Weights of a small GPT-style language model, trained from scratch on English Wikipedia: 16 layers, width 256.
MLP neurons of a small language model. Each row is named by its layer, matrix (gate and up: input weights) and neuron, and shows model dimensions 112-207. Each number is 128 + 32 x the weight over its row's rms, rounded and kept within 0 to 255. Numbers have three digits each. A neuron's up and down rows have the sign that makes its largest values positive.
After each neuron's rows, "fires after" lists the tokens most often just before its 100 highest values on Wikipedia text that the model never trained on.

L8.gate290:147077114144118154146146150148183179129098099103178141146132141154156090167122160115084116113117135148182120091121133086105181098141139130104142129100173101175078090132189139159117101155144146126091141133153166155156104129115153064161126113138186168104152149146150042129120103115064095177
L8.up290:131143132094109157085151178202165148134201134139139104120134147121145166151067161161136156189149131130158148120098106146093112139151141185097158096204150109170188174114120068129143130182130156131109123157104139210114122078152071132079158170078090170157230082128122080170152120111120067145
fires after: " r", " Y", "at", "ec", " A", " R"

L10.gate275:146064129173081128105190134146108135109163119112111164118098099118106133133108115110055127140083098111032121136105128124163110105144152071137140144174072110155115133109122100118138156168173160161168109141098106070102125089155160167120052134120171129132132083132132119124152187184166222166
L10.up275:099121143153111118121130122077099096108177137136069121110100108142143091105142123114174118127127050149129114109129095130102106127137082192124076139134113078107114142093145133114171179209094084165124175135118110116132108135054120149133166093152152123133160132166161165163106153123132087152
fires after: " w", " m", "a", " M", " H", " le"

L11.gate383:116142137144112193120128143145127152151056142144151141133126141123073082156179143093073125099104112131107117104155137090159103090103106159123166106083155118169117116135185122157134147143098175117158103111141135088142171143140137164192071107163170143125122154087142123076117103081150114106
L11.up383:173152161108132169103144109099146152131122129149067121123074087133145153107150146070088080109118108160049133170155166126187142090126145143151151141091184153080062133139162097133111093181119187142174138122152104117074146091138118195196117119118151134151121132135131105089120085101121067165
fires after: "res", "re", "at", "c", "6", " sc"

L10.gate132:149195165135118176099066117136135088142091103121078154154156102104096115103100136211129132119099118125135125038179169136106158091148055145168037123148103131126135089161094145130115146099128141152145072115179099197133129146070117082156128146162157160138121142107126101124157133158178146087
L10.up132:127086120095144164098086154117134147141121112131107146153175140126146122149099131106154084097121128154105142108105150089106109111050162066135086072162074103156108094106087198151118126162178121093148138161122124156141139178165173154085164085131145145105139136120119143137118083117110125152
fires after: " s", " b", " S", "s", "v"

L6.gate231:120160118144117176089143156120128113096140191162196126103190114159175140135165144089088114126122145123063108172167107112142163179167148079132105105094126108127116079158103131147138091132129108116115122043207095098163179108135162153142095116116080091157137116175187112165149128157114103155
L6.up231:123116089121113101091188121107164165060164163110150127135127118109132079152139166162131160177117066156128139115093089161135201139131109125102144106115104146086182112157105163144134100085142127174137095127161150125142192126063134068191186147101099125156070124101118130103167174119157116131
fires after: " ch", " Ch", " c", "ild", "ur", "c"

L6.gate230:147075106049053128151158190148113130059170144164122151111140181145134059181148178169079119102109095106094134121106157097136118133107124113110118125122109144100112113111068147178086113123190156141176113072154222137163114064146144104149159171084124135144101134134173127135182152127186135094
L6.up230:111124111109121147179109168145138155150147206159153097139153110137133115121117099146142060137127105125111144089172144165076100088138104164148175154176129146166098140113169096165159193217115148116152164137123099086130146126162120170148168104119120073118143116117174121174183116119120138141
fires after: " C", "c", "er", " c", "on", "a"

L9.gate222:135166101099155149168133114092110093104126128088172155138166143177074088140130090120117094118108175098104081125136129157141121077148070116056163093124145100079119124123155151128143163173128171087159135147112119118197119132174123109122077113080180230090093076116141137167142107106118150142
L9.up222:085121133122128115193034164094156177137159196150169118160135175136097156100119120115093091117120134057116079156165203069117100106140132168107105155122160144181133086175134075147153141177159130191146146151145147115161148170182123169089148086093081052083097122095113103131127159086072115155
fires after: " c", "c", "id", "re", " C", " V"

L4.gate50:137138108100098198071098128196130068128175126103101128160112068174155159107123126172133134108129145100126140162139129083116128115125125145080119102105082172096125100165110167128094099147161134114139112155128073202141059117111189210121144105121088122105127138097118164177114122137188096076
L4.up50:150123152115202120120128106140113127085062121122066086109116120079114177087080120178095103125129124148153102109100110091110124131135158113142088143116123090181111106131141163148106134169135116122209138166142113156135148153185172129166073129168150135148127110144094085162119109113117133086
fires after: " s", "s", " H", " S", "id"

L8.gate511:130111144183158162144129078146105100095145091109144176169187155163133112115192136107096124158115142138075131135122132132162133174167120111175189121114102035107116090142108168188127091151124158167083114096102162126137129084144117185096084122169160109108146109149176214158101136179162121096
L8.up511:121170141143139149107103116155110126149146139072150111121148155155130177108136164106157152118165155147130133107144077146122112165137107148167097134126188068163148133192136139112077126103100109131060111113175134087089162127144089143117122141193147179137125120124104152161092135101039090161
fires after: " N", " ", " o", " O", " U"

L7.gate310:126058083121118138069133140123126093156156157122118156168162116129086157122097092126138092141125084114118185087080146070110162121099112149082181147085098193101112122131156118152079137181120143104145089198158096167133116097120149110130183135122099122119152139092066140119142170119144064130
L7.up310:131084193111119086091157095163058116099152150126086142152153083116172147126124141100107059078124106143148093140114146101128121145147125163099152154153109063136173158142132122121102113181082179101113114098129181071170053093191042144119135143108150076104138117126118090173161178116157095118
fires after: " H", "Z", "s", "h", " S"

L10.gate69:158098126115173130115128165157125131118193139076160153128199149121084115104140132140114137122103133129100142147115118112116183146060087100173135083071100054170083083072177140129114115132110123173094180145112168144153048110063108184154165134063117135141135166099163145091138108102128142086
L10.up69:080131102134131183105168167149094159093105079095195147159147142159196179089177113144134127110109104118161153127143121170157102149111082154089127100059101112111085138100114135142135164114140123101145129120112111170200191070163088125149174151175084168127144114089134156125160101107204151156
fires after: "c", " pl", "at", " t", "ad"

L6.gate39:172119126168108147183121107115147160095155094124126173165108126111114132155127146084102136135086087149051105145132116085194117140154110071151153143171122158157119166134078104096176093136124155144150115116098146195053098089128165137104126108131113075117147086099146145145110075147144118079
L6.up39:062146128180160181195153160127179110070091095120097079106136104104092116152126093160100148146138094085189098075125129124125102115160133113158082153170145094129180183146113196096146118196103150159149100108133139153190102141136192110134141093151115074169206088177151126097181170066108169093
fires after: " T", " M", " m", " t", "re", "ad"

L4.gate264:116059086137146135092142188113142129102121170124178158122142214151119113116077153102145110145110172137123087137076125062080146147111121077132123125166121163134099103119154164196160118105125166155075122188109113155154117116127120146163142154091138174132087092128147117155125120139149105085
L4.up264:118118154153160134126179158176158176143109120103090083123128166133179124119164191174131128133080099128168121107179132164150162139140092079138206149126122108174121137119118117108147149134141118151133104145082139108117122074113104168092077103191101083111071087138165131166123150094198106121
fires after: " h", " s", " t", "at", " de", " w"

L8.gate95:123123193157139134154151168180161099142109118109108157107151112063111069151158059169124173176111058175135110082150148107128158144174153074107150099099147142137149135107173111134158154142117166113115114119118163150138129108144125104067132134115155191071182150098170076142152086094156117167
L8.up95:147137079145149101120139077184159152122088112079122113190138118154181101094078185135126145128158134120190146101113126118129143099147122188151141132142136162181173115114104118143082191153123127107141156109154186177096132114100146142008137141131097116131155124113153148060161155147107141070
fires after: "a", " A", "at", "u", " w", "o"

L13.gate243:127143109150118141050090177160126118085171142168144167213082096187150118146126172174113138116091120107164159139171132151141093109134142186152112127135125147147112154175115135212192070124111168149105136105101131096151115061149163086149171115115098125160121168103148170123088113131099134116
L13.up243:081131173168131105081156201151101140126164144122168119140116114146133128148184137163146164141160099160100137176088070133148125103100105122122112144073175102152168118163079127093126076143079120139130126112136126167215178101132152129149141163078098129123128068103158114097076181175192155146
fires after: " res", "re", "es", " Ch", " ch"

L8.gate222:103120133173145113097154188109070096118108128136100166092138096111098116127099152199158108115106103134152161086160115112144140083154092098118137066120134104124155150088173128175108114074145215099158094139115124097117112045131160102146115125114161108162194125127117097091183135099140139049
L8.up222:129097086091119116156116112101136088120126185148119113089158073119066132100145129121137084146135152137181128140168100123097139110146084160117086035158064126113125153152153118148134154112105142194178171102101137119157173117148198103154130128160162104115147142123068129125146096175159069152
fires after: " cont", "|---|---", "|---", "m", "C", "em"

L6.gate107:172121077131076203144110115131093162169163068128113139135214129150127136142126148158121114135111102107150109083155142101156122107173126119169128141158092080138102060167077093104152110127182141110115137133149079147109153100119125158112103138155071148124159164106128164176131111177117111109
L6.up107:094127216124099112129158163125128132195219135080139124126133128101199170099138165126083150174132074104066104151143117081130125198088068110142130152203150132120184136155152095144109127111108142128106069211102146166122097119143143142124114092144122119179090108088121149160118145119154154223
fires after: "ited", " U", " (", " ", "ig"

L4.gate235:127138135141121123132108136064137144123121125111142109119140123170097147138132168098080105166096119207072162105082147156197158153179126128087070125119101201108152151102089117095103082156115138101067116089089072111131172114065132162135108140096166161110061140101095119119150095157115128142
L4.up235:153134086099105099144042138127144124089154089101130125101142091140088109152089189073113144132076159118087149154134154167115160116152077168100106149126176145159122099102153112069135135185141172127056089097085125176154138117128137141185127095144103142105078112108082128148091134099123099141
fires after: "g", " in", "ur", "p", " ad"

L6.gate274:123140169107106127115113182122122114081167139138183137123146132099163161206108106086141137086100102139075076082166139083137200136137165134114066160166101144042153109158135118169131082126185103130031037119151130117139114168142063116094075141141149079119117141164121104160114159152160089126
L6.up274:127124124119146136099113142137177148126085112143189127090136084134086047133115116114112220128124079156181139062120110118127146115085087146144113155127093119124151124150121113119132087115093125122141092169196118135128157135053167090137127118132104145162141167128142139147194131150186112148
fires after: " Un", " un", " ", "nd", "ited", " L"

L9.gate13:075145147108131227136097218132138168066150131120182149148082168121175109183116111158103115133091120162123097091134101180184149122163048193130131182111176071162157158138171049158120099146071110118095056191170115094118104143129139131170120159160114103130154196100167110098097108180171150128
L9.up13:185124129118113160125074101136145150064132108140120120113106090156091136129138151129138173095123106194173126121140160144172068186161122212156115163123131078082131094128088175097122121145132182136145110090155135120211103168031130165118156065098148106143179149130102149059149104097117150209
fires after: " un", " f", "ap", " Ar", " L", " re"

L11.gate332:128088082093091195159065152155105127103173164129137163123145201062108115101132172171096099147096108139194183142111146102137109093159096169103122079174184158141144072096157128140166123142098164132101165153126124126135055105153082113141139182139152114103128095138124120089142124165183113171
L11.up332:176095157124126181166104179147171122109125144160128092114150114100107095148127163182179115154155112149204164118099144124076150074162102176124078125189203221179155125107168123131174170146139083206126126141101126131092106148144141067144121135144146130078168173154116098115113120121168115140
fires after: " w", " S", " A", " a", "at", "on"

L9.gate96:067129161168120175075094132090069121149171097109101168174162128092145122173158155145130134129095054198117155082119125120191112135167165102087157118095134068141131060122122086180090102135068135109152117164134144125105175144120127213151090152171185135158125165139104136114135123162131136124
L9.up96:180167106057198172148107128122123129163145132146148094073110088162156117161121185104155079097121197099103128115129112128116134152139153126143115077161169064125071047128102114059112149134079157151050157072090143160081135157175149142137113121137133134132145121202103132143126106092140132092
fires after: " o", " O", "m", "em", "re", " of"

L11.gate510:102131151161200206195099115097105103167125144127115169156106161114150146133145142079107101056077156135101154126095140086110170109125181151088113141196113064162121091125133164152128114166131167152118131180128074165155165125168121145134100164071173093143148159134130132060123135121077162119
L11.up510:099138170141221080131181112109141201109154159129143114188162095105053128111177159149107128123135129134100113094223095136140127135147059116125099095163174128177127160149130121101111129152125098188101137163177132178150147186120113103166158117160116105151139094130086064129135122143110142121
fires after: "c", "eb", "over", " v", "ff", "t"

L9.gate132:124109112171105181145144104080076112130154134130125167130165172150117129109119152184143120147090123111110117115125126146141194134109148046123124113175113168098153174111170164142099097098158150129169167071156146084166213124158106151079151105181127173122153133147150128065130135137149136151
L9.up132:094132119114123118116154055114122122174111159126120117154122079134120113101149109118163112121146124107094107079142128149134189171063120081145075136137167146140130109087156143134158177104132085169127161140191118155160172178119091143082069092151110162138112132072169158123114133147105181124
fires after: "l", "d", "c", " w", " be", "n"

L12.gate314:123088136150093181167074134080119147104152155119185177129138175141136151131124140132136125199085130137128083141135117195118148087138086107080126117173108107085089116109126153137158112140091179142087191103133127112192164091188079161113047114133193161076136133064137154088109089125166106120
L12.up314:157105096075143154186122120129095119150144034116160122129192141159157136221153174097160128115126123112150124096177134111090104106116081114161124144132173079144141115083145109116131146107091170099115143159142116120141147121154076072196068197163153151126125113165165111069109148085169163151
fires after: " R", " s", "l", "r", "c", " S"

L8.gate194:126148117085106149126159121120086095113204139125141170120221143099119091097152150148090102125086125147104098142113106137141146134146151082119153150127106142126170147186098136101144131150134132115138154083193160167141141060082161109125107154141125091101142129114129136216152133163147120160
L8.up194:157154154061157050151109108170097152123109157141078127133117134162135139138119117130122141102113141098138154107144120148097117075135149107131098099144140104149143144095104120107156165187162144144203108106148108161139070149137108092139089096107081157122111123079124143098137102101182191111
fires after: " ", " E", " C", "ent", " c"

L6.gate437:121103139155155133126117146121154106145106082125123147125120086100124120071123131111103108136100096090146140126176142090133121137129140062089101144084155117157146063134120135156140155112096155147105169180116114070109104112155190128141093119183137107115144142096162143056152113101114108111
L6.up437:104120166074143125084140089110150144154117152102147123155102123166100120129118091125186083080123158158091055156125118067121141114162167102101113085129163131066095138128175142108170093148124096220099140095114085095150132105144071111159137122089165140125039135145033104108125086092184097129
fires after: "em", "c", "g", "ig", "m", "at"